config.toml
head_dim = 64
norm_place = "pre"
grad_clip = 1.0
MLP neurons of a small language model. Each row is named by its layer, matrix (up: input weights; down: output weights) and neuron, and shows model dimensions 0-127. Each number is 128 + 24 x the weight over its row's rms, rounded and kept within 0 to 255. Numbers have three digits each.
A block is one neuron, or neurons of one layer that tend to fire together. After each block is what it responds to, as a language model described it from the Wikipedia text at the highest values.

L3.up1008:140119091149148142081129119177149140140108074162129118108121141149126106123118158126133135128155160110164106137111144161123139070142172134131139134111160217156139116127131142116145106118133147128130086106139118124111129146099114151121172130132111123127177110150108126110118113146137131088118133114112147141120148132113133157097104079176140111168130151110129161122142154152148130155156
L3.down1008:138120088145133109094144119122122176100124101154101109120103132173132116089126098139113132152150146112183108110116077148125144101132152152122124159105157150141118121107154153122157106102153134144130100135132131163190153157131141148113125127106169124119143152164135153116127121181126169098156097145142144147152157121134104158095126040160113141139101141138157173166187071168151144124142
L3.up1019:118132078151144146134143139176153144150113118102145144114133095141107172143094161166134177113141156106136078139088140112139102150166118120119089157064071121124156139133131147082101102135091139119102117163128115093106117141121159117115104119116073119097139146125153122136162100106122141106148137127128117125123126108113089137116142103133168099127155180092114131150129143098144149136136
L3.down1019:147157128163106085127155118074172121153140131127155127123166114157104139138132157132126100132132117158109129108111154131132124104126112133135123163139130115130114082118165139154067141107165121137095154111090106141142105135165099097097098100126136091153154125116154112161105138181145127151127172109145115101104113161143122146117147137161123123079115105137121136123136136134124127147146
L3.up1201:090122143104131169105134098147124124122122117141121099117141111125102131088083147152123111164113123142139108137119074142124128134146131162112122133103161189121083124135072123084125117134173137102098132170120096151146127112153143070150130111123099095151136142115125103139180122117111135091148138119122136134112138146117118145100145121144122121095135168157088119132124148119096144132146
L3.down1201:117158143130146090140150153147172140045117146132109123160118089139127113165147101128091138121103101121167121116129157157153153137101127157128150113133168209103155141127111159136118128126146130092181138123129116158129135118139140082123112121151112087152118176100138097202124112149120135079114196135105168130111139176097122189124135135091122113156089157145161114150111150107128122108144
L3.up1888:098145111130083115141106130156116130152090141114144097114128110121120142150128131163156135133107140080179087086112175152088141133100128145122126166117126100142162112112100157122172151133139114130083094114134116089110131125140139109138194122159115081109158120129099135128113128122168130116127127189118139161136132175096141118133134104095142096103110125150148098147121117139151116125142
L3.down1888:098167111140130152099146106185123185151138085096144139105114137115131090144120150133152130141119111126136145113147143125157133114118082131177101118103162146107112122162105160128138081154131136117079124123136143130158130127117140055097119139131111120137106114148110153171141146148144147112131111149158120129101110096148144135142138103138127158079121096111150135173140140124120094184106
Second subword piece of a word split after one or two opening letters, often capital F, as in F+at(imid), F+uk(unaga), v+o(ices), rec+ip(ients); also United before States.

L5.up1439:148137146138159113122119125103157161127112162147145135156154127146138128130133134141145130127141133116112162126169114117149164095145160150146128098147136117152157121174090154131134122112147130117097132143111134167135136098141144122089080150141136105087145139164094131082093147116129122129094122091120117111136151095141122120088108107153166131155125088129118153154178155160142153134172
L5.down1439:122132114129140115106133132137092140100119101142110118112147129099114115137123125143151131112120159141107116090172154131132119153093129091130114155128172135127150134110157114144118144119143119117127105107121135126176137162068114124106167154158130132173140117136107135122140163122124135124141121143144142185164174100138149123122133155117125161103127186122124101129116165179151088173075
Final word pieces that complete nouns for buildings and places, such as hot-el, chap-el, pal-ace, fact-ory, plus station, Street, house; also stray mid-word fragments.

L3.up372:127140181108106137107147178147096072128144173128144128117095113118135123120201129076146118109106112151149128155142151130159125091147164132138136143150143124115153095092112111123113132126146105073142168110110105120118138132135142127167136106128165146105099105122098170129088113121105149161095162065134140151172146107128108137131128141091129154147124128081137143143098085119125143117133
L3.down372:133103163175093157162100128120143108169132141087092146086142144199112101121122109074136141109154148094150128082128103118133120131171136130110120155119145149106176124125134133176127111148131117075143144142140110117153108116111146179121118149169083127095111108155105155131119139135121138119117147126109135102159142122104161109114133134107155161180137168133119101137130119123103183129170
L3.up519:143151137103118124072118144129106110131142104119149131151097131096101136122099124106113156133117073105113140107135155111093131083129137110178094158089124101170113075148119116152141120133164135114142149142163121114136144100163077182152154169129129177097087141118094109153122118137145105133085109112147150147164109122136113136115154113138115116142159160139123162142115107123101149120124
L3.down519:084086128159108139137117153151103114106149156083110113122155135114126098118144158134127107094083148164148107096122166152158143100159151116105143144176116126119119130121151143136122124193138156116097172113106129127116111121103133162155115139166150118107146112141167141126095163119089143142146105086124124108100089140105129144171138099130175153105110157102132142110138117159121129109126
L3.up624:119119092091092119119080145127142080114170101118158139079132169096143152113111114116177138083115102105106138107132147133123100120157116115096143134113134103140113135090139114137134143145129141091125156159126104103133129138132125114159159131088134150124110132105163148145125137116093132144136127123161132142131116086118105112115115154043161149103138138116122166165132118108104089184145
L3.down624:148142114120108136130113155131104103169153135090151147140112142137128140077095143136162147123129090136120143129146171147159143142132129120134162178132083125167153186126170145147142128175126092107094105096138106163097123146143123187129105106127127079104113120105132160099123146117081099107114113140136135106174171123098160120094142102084134122103105147121167155195143126102153155103115
L3.up1643:121115103141116106088101141116102103142166141109145127176181144093080103123173115105104146123111134154120098119153163169151164100141146093126150138084140137103135124113097165112107121105156124103100147128121113129112135111141082140125130111191145117168108118115126157142147166166106126145130143104105132144118149110141144142168111119162162071148117105156086125164097110121162098135102
L3.down1643:105139149146106069114093150118143149136141116097128117110130168165114138135111130122117138132085108156105123121185138161101116153221115137123081123146133128123122156104144150125124133108152158131084123111126127131125108110110143167112115130114161093142131116117153160131119128129134154147154126125098134138140097122110125125181157147139160120131153104132142130131114072156120146067129
Fires on "to", "or", "and" or an en dash linking the two ends of a span, as in from 1984 to 1987, 18 to 24, north to south; weaker on mid-word fragments.

L3.up480:142134190149138123095119148149171110114127144124126112169114129134137103128140108124151150148189116105163111071144143112161080123118137147116121169114143107148136116124142148163129113112147081130109121167122121111132113129132110074105150099095103126141101117134158129104104170154141097116118134157166135127146121106156133140141086119161112090168110151129136149154132129104138087137096
L3.down480:125095101117129147130138117119131131113067105145137144123148107097095129132131126113136157130117083168132196115098101133082110067139177134112118099147151113146128110097167116138117138098137110130127142120148110123124115120111150131145092116150085116085126162145084138131104197101100159154139116123099133098120093153102099123112134139106125099133139136141135104137130128164158164145162
L3.up733:155101072112119186107143132113132131187128128112160141147116107116142135112106086109108146126156159131166105133116159072114092118119092149141105149125138131131157106115121120112131152090108073107133180135121133172093145141132134134137085163145165150123131127129112092118148110144132090138176104158163152151079119127120170109038145110106114095109136116124130153087125122098142145119125
L3.down733:075140173152112121116119129125095157102105153141098135104136095150088143120112152144147131122084076103112113115118098138140212153118158104138128148145123087120128167130140111139099103095118140157103100134131138102164152149115138117088102124120162101122141155113173142153081157134125172133128136161107136094134135158123129157142111148139147135109133124128141127150117140142123121161129
L3.up749:189099103129137114080130146159161130116149163124117109196128127110111129103124176153116137144088093147157104129133129121092143136115150109103092131088116124118151138120158144128144163106128143159162138153142123125068139145090100099142128149115167136125139091124131152101189121129126104126146092162144136147166179135095158142091093158090085098164132112137122106093107092113118113117151
L3.down749:132127133107117101113161127184126113109147122147149131111117131135085091151133102118096155126143171131174126181142131159090179156121116135129119102147167149134095152089144129171144142151121116139142117098152084142111104096119125059111129136127150145170151109126135170117111130118106110119138119132128151120135170139119114157131104146131137137150131117122139161134098145141132131054137
L3.up1224:105127089131112144115166079123132153102112130114116086169142126096117097056109148093091080152113126173138127121101085154134104120099117146142125132138095162127100130119114161144100083123154156093123137131128146160131131115106115120159170115128078133116122153107132169144114080113104122110119141135169111142133118121162135148162130145116138129118123151121123120153101132072115176090143
L3.down1224:145129115117054154125123136130112152156160111103121133117098121114153138157145125122136114155120102136147173136146125149122138119103137122109105085115116173130141125126130135127135149148151138143117147158147167131100129196075138107135149121106109114131118128141086129158127136113122091095147151118161116130129151154172161110096147126136077101150136133094143137132112122110107145135121
Word-internal pieces, often containing m or p, such as im, amm, ip (exper-im-ents, infl-amm-ation, arch-ip-elago), plus United before States/Nations.

L5.up136:169140150129152095127135153137115132141101160120145161106135145126143134112128114115111111119114146092134165119118182145164103136112140112137136136113083137097150142096107135133115110091134098139171118157125111142114122095145151148179111126132112079127136108131134132111142113123120138120178145110114129145119062108142123099110131091143120149134148136120084164101169124133108109115129
L5.down136:144142097141117114168141162123133116121129134128099113150096107125153136138118131137102118115108127094165116079156116153157122103145149088130125113149120122121142154125126082104100109134126090103127126182122134155140110127136146111127102112144133114124124123139133148140163103102131126080218174156134092128130142115118104114115159095154125147134151146111116156117107198130131134137139
Final word pieces that complete place names, mostly countries and cities after in or a comma, such as Per-u, Mac-au, Buchar-est, Moroc-co; also whole names like London or England, and month names in dates.

L4.up209:136168102145091107150138078047170146135140165101125162128140136125141171125144127150076123138139188122144150134140151131124114138158098109095139102157118130105137164161092138147112114072098164097114130168108099087158122093169129144156115125104122091124129132151095162122153122150151138126126137121113114126124090151148189087122151099102089121127122148171105122088117107107131110097129
L4.down209:135157118118129116118149102119111137153124102077115128137115096129150166110140136135125132153074119113123122061149104155161136108100154111115134112142108157114164115136154113141114094126120093151135100158156082135146102094152182108131122074158127127122112162125117160113081112127107149111183127149125141131131112110163137107116125109157160171131122164135113162119130177146136121142111
L4.up298:176117128124134100137151103122150140151140163061138156138126106114136155100107135170111124148132217149138115124149120118156107108140147167074126087107131085102124165152136099108129080076128156092138111158127134130128113137128109119127110116159139129131126154101127137125122150109130150123160124090116148139147116155096123084145120102138090115086117135163107134093116122116163101113096
L4.down298:086149155129126126131144186175111139139133082140131149107103143162135135156134165118144106124131094114116117111136163138165104085127136124153135144147101125154135110093140180133142145134199101129133151155158103122102129098115200135148149113113082130157134130137099152116103105111133106137150119155193133136119124116137140096113125061141131154148120142104131140092101134135141155145156
L4.up1499:107131121194121074113113080093116081142145081120140116130092117125092143074163123112114114120113095079096108114110137170100144116158168118137142140128116083103140121164133113139124152090170090134123145152113093136155121118090127146140119114104118133180124169132118160116130125113109165092120152115114136119137124146160112091109156130111111148136116108136116140099177143115157133117139
L4.down1499:105137101159127133118131096103127129113169100140138110155117126171131112111102136130108161135087126116171128107138164139164145109144134089113134151123142122139148145125181107135125124111101084131142144164150154150133119105138119105118127150128155152165120126158133114138111104139122161069178166134142130116099135114173172091090157121166106138166152160129144146114135157115134144129147
L4.up1980:153117150099080128120133178122118157175106110122133149135100125174127133147154174137086107137111157131139125125096112156158165160121119146101115120136120137139106174148157125125100094123158110084131142163121145107135140125145180124164133159156102084134104129161091148114129109137115129130099107134139129121169122124147102126127129075131117145106145094137048099135103147128139134106105
L4.down1980:095112134178178133140118110129145129056168156131101115110144113083135116132112123079151151136150087107137124116157135130142098105120120135146119099084129117108142105176126129121128154145106167139099127126115130137114107106121132128103126094123140141125129104082134091122091167135120149134151138098089125147121137122093119132142155157130131133110116170067192149133177116169116137202109
Closing word pieces of country, state, city and demonym names, such as Connectic-ut, Boliv-ia, Beij-ing, Argent-ine, and States after United.

L5.up1145:132137145162136114112121141125124068185138174114128105150162146146081161094100132090120118135092096129119113134164139123147127127183149137114102144133128071132121122085108108138137121153158150129143143088125101126101154139099108138147134118127069145116099083129150141123091134152127123156089120107135154148142125139066134133144160138131165139105141116135090161167106129135140151126115
L5.down1145:138145100156097115136121157125126107172114135119168088122143142153093079131093132110111116158108096123135158121177168104163149136159165129128129145142125109075119113094100115113150103147123154112136126132133113060133127096127129145140101104138129149146143118129122160087133132168118104144132104118128154137126105132088166130170079108147192139136123116131071151149098127106133173129127
Connectives joining two parallel items, mainly and, or, to in ranges (four and five, north to south, three or four, 1919 to 1921).

L4.up449:132120105108139122153159102136121143116140133136135168114141157099142168131129127134125101124161104106117159104133088095153153088115177097102120112160122155093146121166143152112150090076155123132139174148122144135121131131166136150131112119109097083146149163104092172139137152124100145097119101135139098127152150101113114135176134152125135120089155121106107124076074121119154134146179
L4.down449:159152100138146147145118098145132118126126109147139132127132104081088095157134096135154131157128131138107115083166087111144150131115173135119144182135109157137162151156150134103110127147140142141147115161109145167157155132090107107118119142132156118146172143119104132070115137123116161134128137118134113164094134094099184152073097149102139136147092141119145111117111116119163121146156
L4.up772:088118119153152131152139120115151140132110117109164151137157141160142167123147154140091135148101172176123153131108116135189142098133135154124170076174117136157104142143117114105094122134102080116126169158081136107167121107124161123095096140131182110127096112100136179099170125115108139125170095101113162136173119150072125085131128110158102114147116142137133148139095097100128080138167
L4.down772:112107148127144130130152062141142096093139132088119087169171130148100145107108122104132111112155087112113105108083137136088116085122109101122135165117149122130109102135130118137149107144109144125147108128125117138112128139110096108139157153103132154148146085151106157133147121142099128152122150153162127101108141109162140108173151112093152123126087101103131115147111153068118151117125
L4.up1048:138146142110151172131132124144141153144096130151160160134135111127124164116111125151144152121174151177142140165133123098145127083119107160149115094135096137198133121106126133121151150148131150138156182139151142146118137147134108103134125147137138150114127161103083129142128146084104124130122119165094128132139121086104130147153138100108125101112121112154157128101090097127120103128173
L4.down1048:108130115139129105108137130100106133113140103135127142115102148133145074155114129127125130129131117092100112105161093137190104136102152121162162158148146113128177160172140098120118160108116151121150077151139106094142141114134141115108166131101162103151139150118138107170115134150147145131128150115143120144133114122174135085117143112122149135137117142090173129136131126159141134131085
L4.up1793:140137127126144157107139150122142141113133122107162197115121139168127137108124120151147105123144130126122149155153165137126127133150158131129129109143083106139148126157144153147121092099127113124105112191148110143128113127136081150127111110080135135139151146084120109141154159143095111123152141122090113136129149116098129108137107143129154131118144129112143139123131169142109127115107
L4.down1793:146091116162153091186128131141110132136106166154132113134107089165188117124105094144111070136108115151131127158135127178183128139183156086095173119130127099144112120136154086137144201152143127122154083142132122166126142123151099107168136098095159140109099131181125097151114138115123121133157138125114127136117141139143128128109138138149115081152104141104131123104159121093113109102140
Final subword pieces that complete a common noun split across tokens, such as insur-ance, magaz-ines, sh-op, Exped-ition, plus whole nouns like company, film, play.

L4.up636:165139113078171129137126126142121128138147134129168168144083097118104134103134187123157078114107103115125098157153118139114121127105163185119109123124084105093134118117135142135162141119157147112141143152111167118097109144192104111112145118072158121092145123129101146120153159137132165125108112119117150140151148148119126166187114107099160127106122094145119144089125137176179110114144
L4.down636:162108138130158095150141108135117085122154126145167176139101145125136121093123112156160090185173161135103136159173090125108081151122124168111161141110159145118191109145090135100145108137169119122139133157170136133137102115099098118133146119135138141068173144162137125091133123171131140102110091159100174100112115138122079133150165129111102093123103088131168100114117121127169126106133
L4.up679:147155101159150101092121170123141141157123137091137128112120163108113172124151131130126158077147143144145086125142150146137136119121126097086090152128132100114155112119075160170119134060154120110114141099123111101141169136163077113114118113090115138129134085165140064130075117168150105119130130135132102161155133096142088117111158093144157104162124138129146158116117134117137094099128
L4.down679:125078124141166120096095092112130082131143135148118136199151118150136118090136133098153118172097085109136142107146135109126087142170136137124111153130146127105152104124154153131162094048170142087129116120143104130129126125137144140132108143136132095160154111090113136122140130152138110131170160116175116159107145117142109110116111112104132128177136103108114136113148120089171078151140
L4.up838:171141141112124106115119142129147146136102152124155136142141129125089142149164093098155168105139147141111079143132121139121139104129160136159169149138118143127140139126137167159146093102131102142153140113117128114068163160165126110152131117083160125114143111127089131107075134144149097116117111149104131137095132153109117160116143120085080062130111116159141139075116112138107148134070
L4.down838:110110112080146104123114124122117134138136149124127108175116129109144120129132132170127131192120118121158136168130118105166163123141184136114132101143118126149168116139089085115120139107144126119067160133132120125103104136163122124092143132195133175115135185156131141133142148126090152131132127129132146131151138123119102101111122134101152170123195129094129109116097114173190101112175
L4.up1847:137161162092110149111160128124141141091136135135137138148141126093135149123161096106133152151141117106158108079137135143077143106124126159116113135148129128129182112121161169167141136144162104110154147112147117142129103135104144117168129122144142144138195112131102131114091189134140117119117088082056127106117119122173145168161154084128119071155094097156113125095134101122116107134141
L4.down1847:094115135140110114141120114121088123115137163106124114146069150120109143093104160135130138159120170106130107145143095111112134139135154114107150124106147146152142147114112117132137127072164181129131140129125159099138156130177101088159124138158116127113115176147152109128138105134136117142129183146189095111128140150107112130151127163124101189137096134128139123117113131146166123132115
Final subword pieces that complete a multi-token word, mostly agent or role suffixes like -er, -ist, -ator (review-er, play-er, bass-ist), also term, device.

L5.up1262:105145136126133177123155086134136161158062099117136118133114148148135089115143107108150130155120174100096073144135116143120160152122115133122121120106124123157121110159099147106111128111175094105132160077175127099099085142132143087108150178145119115146140154158139159180200163160142131140113145135116124125108166132069138170095134137112096127113118156184088172140078189170148104180116
L5.down1262:144135120090121110107148150129144137136122147167114128136107121138085133147148121139137075089095088112096110156123178159125078134118089139103097115142160143143111089156162135111141101089104129123177133107156118156107134150124160149129121130125069141161101163154127120136125142101132110133121144132157174165100134079143153114154101121148136122185106152089113126162116126130142093133147
Short vowel-consonant pieces such as ac, oc, as, qu that form the second fragment of a split word, usually after a lone capital letter, as in V-ac-ation, C-oc-a, Ra-qu-el.

L4.up425:141159144123135128137163102108119092135134149138157174169140116137071114129136144148134099137132098143135141110122115151112144151162115112130117159145103096138170095138126172159134137146136124091062113110133123151109108118147090192065113175131129103100137121153130094160113147155131084113156140087124151116151138131114120109085113133130132136179135158111197141164163161167128157164089
L4.down425:116127158158110114114111113096129090124111142117156154154164127105088140171121062128121154111109159111128123142176157113128100165134147139146153102113117125154112151173086165086127126068107085113136120145152166141127089131105163140096164119138111122084132110127132132124128157132133107183115123128120107117160125104100100125131153111130162070133110124136118130151120129095123083148106
L4.up475:140098120071152146057133152090139124175124079156128159078114093106120161179083102115099171097141139109137119131140095156175142113153096150111112117098124092099128140130154079109150136105161129119136134148102120108087143109119136168133120128132144122094133121118083074124137133114152108110118136097105109100136092114091116116143107145153112122104157150165165119142122162114109112169158
L4.down475:089141144147149128089132103112140110129129147100150139168168131142118161049164116102129104141128115120093119137127154134130164125117149157118152147153128159141154119134148098155159130128129124142145162094131126096140104137130127137145061125135105120094125139132128132188177145152140141124154106101110120119102096119110180146160164114104110165103139101138101110138155124117121111097148
L4.up1812:155134107115147135088154089119149123165113127108137185102171093130119092121104124115140139109171143153145080139129136133102130142147117137125115110137075117128139131122087118129109152144142111132090091153131063107144082102119110153143078171147118082079143129069152098174126106148163105093172124118158111069188098119084130157127141120157160147137155120104083133146147149115136138151115
L4.down1812:168168092124102087127147123117137107131130092110136124117109152150138110131101148151131135129118131144129104116132130176088140107073127144150144131113159146119113100142127144140091094136105103111149120122128108138133079171102081160124145124128141119151115149088157095149114161148126074118138179146146133113127097179118119132103163095103082132172092138131121118174127136116153144126126
L4.up1892:154144101114097173144130100153129138102142115171098121118120116119104121113141103090125139087111152109134126150143146125098138115161116147127083088131131138108161135115099113132145150103147142124126159141156086157101126091094145109121132153095123113147158139111156140143173132109104138134134147131110051106149116110154165097081081113087161141157101085131085067109096163145135142131134
L4.down1892:153161102146170143146144106146132114124124111179184151139125116112110110169093085132118132105138135125133154108158109127113153106069148156096094138144104134105123177155126160116093154140118148125110129130109154149158123131075146143146148145099101133148135111148129172164143162087087119140096132139120132103121144167126140098107133111096142134098152080093106121089126105128181111107151
Short word-piece tokens right after an opening capital or letter, mostly in names and rare words, like F-at-imid, T-at-iana, F-e-ast.

L5.up473:089141123090077109121112121168141109139121146133092117149124111124146128128113162155096066128148119137110180154115145148153129088122152140137115125140179116112161136156170127100206121142151159153125116084112132115084114105109130106133101132109153136136088093137134154127133098132137136183117155133119184130136123134157124116155151096146097128112125084128095148104140107115147083115127
L5.down473:119151133085121139137142101113102143114126134101106106120138130161120115104099152072159151123101106107096106146150116116111158107126118085116156109136149109128117110126152126137067111147149133133153125193109118116129135137114140060121125105082126073103124107136102136124115131137123123172135100123100109093159151161140108142164099136106152117163118102162153077112153127122108136082131
Middle pieces of words split into several subword tokens, such as im in intimacy, e in steals, ual in mutualistic, we in Commonwealth.

L3.up438:145128143124147137085118120109116124161130132127085099151103111167130160144133144140109127158106125155100127104119140152134137161150126104097122114109126130106098084150108109128099115095110135094107126161111138139124142137151093130107141158099145165100122159113143088129100146116175100132076122127105147115129145137147124103122155112145105179130110155139131136130143142103132090095129
L3.down438:116126100167143199149152125129132102125156101159146178091165116130112117164106130131130144105126147103144150103162144139149137130097108168151158090156119138135119140110156139152091135135135087105126109130117090108135131134142197149130132090150086097141133128138118100106125078116150124163180129123120143139109105175129084117098107135131155167115151132122107100101121159155135093119137
L3.up628:162135033131113148136149074112132102122071110128133145119104105105135134118138135100096117133090083090122121119106149177139121128155124140097139118124056174103097114140103113138120121099120107140134127071106120142121123125147088160145126126163164139104114133151105132106130116124174198119110137143125114109142118137149137131096126134121092157122133158141126138118125132122097113170128
L3.down628:122154086165129139162146117081131112117116130136099088134115133131110123142098131163096110123091124147118143092172126176158152134141161068117124115147133133094125141132108120168100136104107124088135104140113107124137115112128141084159125131157145116107144167158125149119144096120161123105147133120155098145150136136175126146150138078164084160156133171110131141129141157154133130160095
L3.up1073:156153082138135092148155088109154106144150146121110140107161117136129126088137130088062121170112118109138122119128100147109146166131135104069121123128085135127162150116117152199112086046120145121124133148118107124134137129140127136153137131122171130170112170118108145102139098111134140110136144146144105126129157184183114114150097121137131139151138130107131112125139138111138148155103
L3.down1073:073100134161162166150133148066124107112138087087132107115085109137121109132100129181162129142084153146104103073134119132128133128165158097149123121133081133120117115126099097095133158122143113132145135130166114112128128161093127070156134102144143151099113160157119122131106123162137130118126160140114126137162116082131167168132174112115115157131111169094121145111133122139142136098081
L3.up1078:121127081153117119128166075091118128141120143146114151157116119149140121115143130112082105132106089075123174119145143149157115127147137162104113111122082125112129125128145134170136123096150121103127094106106130113140102105169119148182132132147177106111166135130065134143129119122183161121152159145147112134140122152168144122119130098153084175136130154139160133109134124126067129101104
L3.down1078:127173102128107118152145121085118125112099079127092119122107111121146139091132140141104099143049134104119133100162110155156153117148175133105130077132116141088138132137132108161095143120108078130134134155129127138150123089106151086160147130174159111078120147157125146150132089116122138106151140133150112128130115158148140088126134081157117146148149183106130172107149200108124131159089
Final token of a city, state or country name, often the word piece that finishes it, such as Seattle's "tle", Connecticut's "ut", New York's "York".

L3.up309:141135103112113104150197133131157108130168150098130085173136181110111143131119094149139146126145123133142190088157122118175138130135117125113076123137138157090121122135109146112179086096121127090108116121111110127133150153144133137129138113148113132112154162149118124172164114104092153158130137094120112129127098157163139164161115090102153138140143153137084118121151136127083055138115
L3.down309:107114180186127136158129160117110143107159079142127140149133110120132100114112130178095124156157128135144134118131074105111124099123073120122113087106123117148123150118128126091140143159164130112123134126145140103139140114145121096077164120125158109156135137093138179145138116186157145098125124133133123098141155143106126178119114157114112124109125112149146123130107135167106172118144
L3.up1198:164122127109143110099133109152106137136152139150135164132104121122116154155151092108124118183123123133126095147129161099102162146116197106180106120119072136128144157146132147124138108107145092179133147149135102122100128151173102110106125099094167145141179102119100116164131148156133098165121136132115134113162105154152114113148130142146145156123117148160120128084145123136130081136123
L3.down1198:082065093172113164148126172110152110109117122140090123134096157124160124092122145156156162099130182135124127124120082138162175090148166135106136163158102100138149117116143121122131135140128116126126143146086111131161136128164100100095149153144120137156146098097158141117093157105114161155113158127102085112111162095121177123093121147126120116138139115085125128128110112148117159131131
L3.up1805:102127169128136090178176144099105153124134103160126142096130120156119157142113156156138128119125141138107128120165124183166146158114111210128112106110103135168087168111145142117128129113095128138110139161150108130152134126130155138138132091130112108120149151102130132136094139148125120175127148126148089121089126115129106140168133146144155155101179154117134126182134130107111121149136
L3.down1805:154128098146101161094113126158152111134096136091122141166141138090123103114115090122121119102142121153142128145094177091107115097150149073113147132118168150120168112146103082144145163117146111110138124127126134104041120123110116108136109165112161155115099113138118113119159110118141143132148094134132155120132127141117170120113132130109096106147111146141129123082138131163164141115111
L3.up1933:133100136131127118140157160132125133133104150158156120128133148128110113087129103128152138128130126141135127124116166152127085091127105126170104141119099140155113170132147159179154108112150106129110144158101115132176124097182135105106093096181137158161132125120172128131162167123135130170132115079142172123108139141121136160108119109151161132120149120102117102181121120160100165119109
L3.down1933:147142137156140164115137165124147124135098136165147121118119130134118103141148160120141137154117131141139118115162106131124121109119141119115163115121092154144100143168095098145214139145168163131160137147139143134161113134127123094102183113097096105150105159140131125142165171125143136146164152138154204104141112145124147162116077153129148112132085119127120105140136094178107154149125
Word-final tokens completing nouns for institutions, groups or places, often the last piece of a split word: rebels, hotel, League, school, Honours.

L4.up277:156143163150089126141121130156126157178083139092157124144139102088136141117104155099146149125085090138088180131080114124161136145123099162105101101082082162094124119155066103125190108109099126119081129121104109140135105106096160153159108136083133131150123151109129167158151147109114112145112141169096157133117098132130152120127101147138122107144129147112144147122140139129121140112116
L4.down277:096173151170107139128127154124058170149116156143110075148164150130152164144100142133133134151152162121123151085111101094107086093141149152121152130140112155142154114156150102114137162119116149131102137128135111128135131142120098126135139125120146099143102085108136148080102139123127145139107110125136121111140101134156120121152110169136134119083164164104122137134130133147111141101143
L4.up664:139163128129153121089150120110108133174097126086158155139125107149098147137122132153122135138099126089157156078107147074140092113145148143089141138126133089118143113123080129132130117136146112055120142155111121144136129128095129165152106119134117144088095132144155136111122136117091113134079138120127146121123111153146110114119142135148164155133122092145122180136097126163084126080114
L4.down664:122110128169157095163121125123085085104142165122147074117154138141111121142098135104149116106170093157134100096129113116117081158157114094094126162112138112143151145082165113120146190151118124091111145101176166130185160135133118138102134114102136112146107128109145149150129081123186125115160129143153099108131110113124158125148114089128101161146129153113101113119152161135140152137125
L4.up961:102149121139084112114129113102108122148126142120159100121146144112124090128091162113096126180122140096113106101122187135127117151118158140111153119153098122169154106086115117116177121116102126134138131163108086129140096129131145118121085142141117111144119129105105166123111124157134129125118085158126098143126104120126145120126171143114153167143132103068122153123120141100070093119148
L4.down961:086149102102116097107124122130100102166110141130137120090104125159167115148147124104157135156132151127133111119154112114158140115140143106127108149152091130122143141146099149099122148154184112112135123117116104130143104120112111159133140144152150078123118143109169173145127129123143103174102136156157114128101126098143162129151149132190148137095130144135165142149150200132114146147127
L4.up1443:165131113114123153125177190122148143112065119104191195103110155133114170164131110122132128168123128114129152134114151151098142134108130150127142169150104098109120133112087146127166147123140158098124151104121103120157138125159143136143160119111117113144117148092118135086117150137154079149138127129116104130131101118097067132172143139154165124121130144152158153110175156120122132121165
L4.down1443:140100138100128165127119149135120125100143107170159141127109122141162134141082141101161123177118121164133164110141155113103118132157092113089127144132142123147127188123137137135129136161116104140148122139131100158198135178132148153081145110117123139137115123100169104122139121153165105143132095130133120102151190166159082117150163144132133122196133142143105146103136093135126142106098
Commas, and, to, of or slash joining two numbers or paired terms, e.g. 2,600 or 5.5 to 7; also some mid-word pieces like Zhāng.